Weights of a small transformer language model.
Training: a variant of Muon for these matrices, 807M tokens, 7483 steps.
MLP neurons of a small language model. Each row is named by its layer, matrix (down: output weights) and neuron, and shows model dimensions 240-335. Each number is 200 + 40 x the weight over its row's rms, rounded and kept within 0 to 999.
A block is one neuron, or neurons of one layer that tend to fire together. After each block is what it responds to, as a language model described it from the Wikipedia text at the highest values.

L5.down705,229,191,206,196,145,213,241,263,218,229,228,252,175,148,240,193,258,245,197,163,197,178,219,199,215,262,106,230,137,188,177,231,219,214,242,181,204,230,143,232,174,232,141,176,214,322,267,171,259,157,132,216,212,218,252,166,153,209,219,218,231,216,177,193,182,214,221,243,187,200,133,138,229,198,243,242,188,232,226,278,229,235,156,238,207,193,157,191,123,211,231,184,193,184,338,228
L5.down788,182,168,216,183,189,193,256,192,199,189,182,171,179,146,174,243,199,173,277,194,165,193,182,158,232,185,252,161,222,168,218,150,195,198,136,168,182,212,187,184,205,228,193,220,189,194,198,182,206,186,200,255,250,161,170,207,198,201,278,224,190,228,175,181,123,211,216,191,204,189,314,265,170,198,160,126,224,203,273,239,165,175,141,241,237,198,188,209,140,150,259,174,186,193,222,153
L5.down1178,243,198,125,211,126,145,189,246,213,146,242,205,254,198,185,146,186,198,169,136,143,132,149,204,258,171,220,220,224,203,141,138,186,177,190,318,212,204,169,231,279,203,261,229,166,218,234,207,173,268,163,271,231,267,191,155,160,255,251,113,158,205,203,193,211,190,145,174,214,241,148,223,209,267,241,201,189,228,188,262,178,182,166,174,210,225,163,190,167,208,185,199,244,194,255,221
L5.down1727,240,250,258,165,235,255,190,194,264,154,192,231,214,199,270,181,162,291,214,178,215,187,236,197,195,193,185,236,172,251,139,206,204,252,183,178,183,116,129,139,190,240,204,292,208,179,221,158,205,241,206,229,186,211,184,193,242,165,196,176,145,198,208,203,212,142,167,178,234,173,364,176,254,264,235,248,247,194,136,153,113,266,142,168,163,145,252,232,122,197,168,176,266,191,252,241
L5.down1883,223,264,155,236,192,235,126,180,162,213,220,228,174,114,302,199,258,199,159,231,194,231,263,203,226,139,219,228,236,242,184,190,202,175,136,185,228,185,225,144,152,297,185,187,220,247,188,181,256,166,184,140,204,217,217,227,209,244,204,192,221,189,265,281,216,207,176,157,90,193,133,200,215,191,151,214,252,210,221,244,176,160,231,218,186,149,183,179,214,191,185,176,225,166,117,200
L5.down1960,280,165,152,135,221,120,156,191,175,288,213,160,202,198,128,163,99,204,230,205,114,164,115,142,176,166,249,245,197,201,220,204,133,237,216,164,130,207,183,207,230,182,241,243,157,134,164,315,163,190,200,186,184,255,234,257,194,167,251,180,245,210,248,213,220,254,164,230,118,201,138,212,195,229,167,93,174,265,233,192,119,193,211,251,176,188,226,213,219,204,220,233,223,214,144,238
L5.down2019,206,99,160,144,229,287,174,177,164,175,165,192,223,206,240,194,249,212,238,178,181,178,188,169,213,181,173,194,165,190,173,209,153,271,188,224,138,207,215,192,298,251,197,190,163,197,182,166,199,116,274,148,177,147,185,213,178,158,190,249,254,298,129,135,179,164,260,222,156,134,214,151,198,168,219,188,220,176,192,256,188,199,187,219,133,223,198,153,124,173,189,235,257,225,253,131
L5.down2130,166,178,209,211,200,174,166,150,183,121,190,151,221,244,235,203,217,192,205,162,233,239,227,215,239,225,224,197,186,249,158,245,203,228,238,182,108,179,234,246,190,144,116,165,167,231,238,230,185,163,185,165,256,289,277,249,196,224,186,240,246,236,217,170,213,204,169,151,146,200,138,138,218,196,219,177,235,241,167,261,216,207,206,236,194,202,219,162,177,219,234,211,185,155,186,257
Object noun phrase endings

L2.down548,177,222,211,178,243,182,275,241,210,146,166,233,267,229,189,180,243,219,112,226,174,199,166,187,202,203,173,143,108,150,158,231,189,166,179,174,164,133,214,232,130,165,166,200,224,134,188,254,211,207,126,244,157,138,174,194,145,172,193,202,218,227,170,170,192,214,114,281,231,236,185,270,158,166,187,177,158,147,155,188,194,218,129,216,205,185,213,219,231,162,229,169,161,151,201,85
L2.down1186,184,274,275,124,236,198,130,216,206,185,211,195,215,207,231,181,184,259,188,105,150,269,195,258,266,141,210,214,216,186,222,245,182,194,273,193,128,166,148,204,241,210,211,175,141,194,167,249,201,255,199,140,235,270,175,124,126,121,154,219,242,276,188,263,243,149,189,311,131,177,203,162,157,184,223,248,179,118,207,196,231,147,216,145,196,126,219,230,198,152,181,168,218,197,205,183
L2.down1513,195,216,188,223,209,219,216,218,179,170,222,175,192,230,236,222,175,164,258,160,184,180,244,167,234,204,211,216,137,227,226,318,147,285,184,193,257,133,263,238,131,184,181,244,191,223,186,233,129,262,194,246,226,219,249,194,214,207,172,265,242,218,185,172,180,68,143,225,199,171,141,158,215,200,252,210,269,217,98,261,106,183,196,180,153,203,152,192,261,183,200,171,222,243,154,229
L2.down2190,149,200,134,263,175,150,168,252,237,146,198,161,258,184,186,241,218,161,172,248,231,209,270,185,222,179,183,182,145,228,159,215,156,127,185,235,143,204,208,119,238,204,110,171,166,184,195,217,88,279,242,230,166,143,135,206,222,259,243,130,190,223,201,211,179,237,205,233,126,250,289,217,207,170,234,190,215,214,239,247,172,178,195,165,237,219,176,205,222,208,195,249,225,195,164,162
Formal titles and fixed phrases

L2.down827,204,218,202,211,220,217,136,199,132,207,250,142,187,248,141,201,220,242,208,192,234,224,187,282,230,196,229,198,157,117,185,112,211,257,220,189,222,238,226,196,81,205,170,160,207,157,185,236,177,239,148,200,185,263,234,176,207,130,193,237,201,179,228,212,105,67,277,137,209,238,314,254,136,247,163,202,177,162,209,181,179,238,208,160,201,199,160,263,208,191,238,206,211,177,201,107
L2.down1265,213,171,208,156,232,214,285,171,142,178,202,175,197,201,143,210,215,210,225,160,207,158,131,181,226,273,190,185,238,173,217,132,176,231,172,249,244,238,217,227,198,153,203,203,235,232,194,219,219,175,195,260,191,173,224,169,202,183,168,229,250,252,250,181,152,170,221,142,202,240,155,213,239,242,158,244,202,244,278,177,194,242,221,139,142,194,194,173,235,183,176,229,214,135,201,170
L2.down1313,180,101,204,180,246,164,186,262,166,185,155,232,186,136,190,219,208,238,188,177,129,117,201,145,142,267,195,196,174,159,212,143,154,180,223,228,178,139,204,222,272,243,218,249,192,259,149,185,187,242,241,167,165,239,156,173,166,296,215,130,180,204,211,202,170,208,246,205,211,158,235,245,152,238,217,270,282,144,244,204,189,186,152,247,137,216,173,191,188,166,288,207,232,208,189,148
L2.down1538,209,210,170,240,229,127,180,229,180,279,227,243,199,272,204,170,185,177,193,154,193,154,192,210,228,120,219,158,241,185,164,235,176,220,228,113,193,140,222,235,247,225,124,202,283,178,265,210,191,227,205,280,141,178,194,227,204,118,183,214,168,276,256,280,192,140,169,288,182,154,191,214,176,178,208,196,181,166,173,148,235,245,141,252,227,225,201,277,156,132,223,280,167,157,212,257
Plural noun endings

L3.down109,179,156,223,218,273,200,211,168,198,220,168,249,241,231,275,244,176,215,251,174,224,250,174,109,165,268,199,164,191,225,237,173,220,142,213,190,193,212,241,184,217,197,99,239,188,247,164,201,223,189,266,276,146,201,227,152,248,187,144,223,252,254,207,141,159,270,218,125,280,161,257,226,182,210,265,228,322,177,283,220,187,170,229,180,189,211,160,192,221,231,230,179,260,246,235,246
L3.down820,246,167,241,204,251,149,214,187,172,135,176,228,218,149,232,214,156,126,218,236,167,155,210,126,167,201,170,150,173,212,140,184,213,179,147,231,188,179,240,187,215,229,164,231,239,181,155,235,237,245,179,215,212,253,302,207,235,232,208,195,210,209,236,183,149,194,148,169,206,216,229,243,183,249,167,182,214,188,248,261,216,259,270,156,146,176,272,181,185,188,196,258,193,217,176,233
Plural noun suffix

L5.down216,213,268,202,201,199,173,213,243,151,123,153,231,247,177,201,155,197,232,204,204,229,196,212,216,227,209,190,239,158,171,240,134,172,209,244,232,98,245,181,177,231,227,96,186,161,161,236,169,269,215,121,188,262,206,146,164,207,169,168,185,142,164,194,228,230,191,285,221,130,201,159,217,187,172,122,243,176,135,191,177,200,216,154,179,188,172,243,133,218,199,264,218,231,245,270,151
L5.down404,178,242,175,200,249,237,185,213,190,208,254,274,212,152,188,262,171,248,231,151,119,229,302,167,111,148,113,173,187,259,215,127,223,217,217,180,169,246,177,246,188,203,162,215,154,153,255,193,148,241,151,240,220,173,149,287,185,205,256,221,258,220,206,163,182,151,250,148,195,242,199,253,121,275,210,211,118,175,198,176,164,241,118,249,143,182,199,238,122,157,228,137,131,172,201,156
L5.down1524,223,222,202,228,198,190,221,177,192,201,214,231,177,243,213,166,157,220,186,247,213,197,188,211,236,277,203,182,233,183,235,225,279,237,248,234,213,194,207,194,172,187,169,205,131,262,211,170,100,194,214,241,273,218,170,287,147,205,215,116,232,177,222,189,247,169,207,152,152,278,142,272,120,122,176,159,184,216,287,235,196,219,197,213,142,132,135,160,172,186,154,198,239,274,163,213
L5.down1528,200,211,326,195,239,240,288,198,164,184,187,197,125,193,137,140,149,175,193,242,196,207,213,219,141,245,253,203,296,189,207,203,187,186,158,191,196,237,163,257,188,228,174,243,183,242,168,150,204,124,139,188,256,272,144,238,199,272,228,201,181,122,122,155,250,281,222,186,89,220,231,236,155,204,227,144,166,147,172,237,224,254,201,178,222,134,232,163,262,214,213,245,196,165,301,203
L5.down1570,227,203,181,217,273,140,184,150,239,170,227,153,214,145,207,264,197,208,220,275,153,178,218,199,205,186,232,178,98,212,199,254,209,186,187,177,210,234,207,163,294,174,200,131,146,198,226,213,201,197,235,142,95,247,199,283,218,267,261,282,166,104,145,190,178,85,185,205,175,131,177,188,162,219,196,210,227,190,216,177,210,255,123,104,143,200,182,182,234,202,175,215,128,132,179,149
L5.down1713,215,216,174,210,192,171,227,156,136,138,262,141,276,178,115,153,203,212,157,225,184,177,198,202,221,137,259,259,117,262,247,212,174,198,197,192,201,168,184,242,175,213,227,283,264,177,192,296,219,169,151,214,201,213,129,178,268,181,186,260,222,185,189,149,174,162,282,211,197,180,232,191,160,167,239,261,221,170,198,192,228,242,186,187,239,211,189,151,230,221,179,271,226,225,238,145
L5.down2009,195,242,183,182,182,142,210,231,229,182,285,201,148,176,201,161,201,171,153,78,153,230,206,216,207,188,177,244,223,213,171,162,275,196,175,157,211,233,236,205,213,203,244,200,210,242,249,196,147,233,206,233,151,222,206,197,122,155,143,149,185,126,150,175,110,163,228,209,212,198,151,183,232,245,98,154,188,170,181,175,166,144,151,137,207,199,188,201,202,181,215,202,219,235,257,238
L5.down2172,165,217,175,139,238,146,198,211,187,152,202,276,162,145,235,185,197,201,178,251,291,187,225,262,161,234,180,261,145,192,288,173,267,212,210,201,183,239,217,242,188,226,236,111,187,151,185,265,115,228,286,200,133,174,182,189,144,230,191,183,194,194,162,205,159,206,202,191,170,179,185,206,106,198,185,127,194,232,158,208,206,176,166,193,150,255,184,167,198,229,203,154,239,258,140,196
U.S. military service

L3.down623,181,221,219,195,225,302,201,177,185,182,206,208,194,195,227,241,220,225,273,258,178,134,228,136,191,264,200,226,170,270,223,173,204,222,246,84,196,173,181,276,235,223,162,147,202,229,245,149,213,196,212,198,212,189,260,263,166,220,174,230,155,199,174,150,205,222,237,222,163,168,105,176,214,216,203,216,173,246,194,187,215,186,66,128,136,223,135,218,186,201,162,230,204,242,175,196
L3.down1520,184,189,218,229,225,196,183,148,181,183,154,268,270,233,220,229,148,265,164,155,192,154,145,143,278,261,230,151,156,158,189,151,170,168,183,164,140,197,194,203,156,171,272,180,230,187,277,178,192,242,188,188,192,148,200,253,188,258,187,233,129,137,235,185,264,184,199,214,175,206,246,178,216,181,167,208,186,279,140,264,205,179,192,216,216,248,231,205,194,168,180,198,198,259,194,204
Military conflict narrative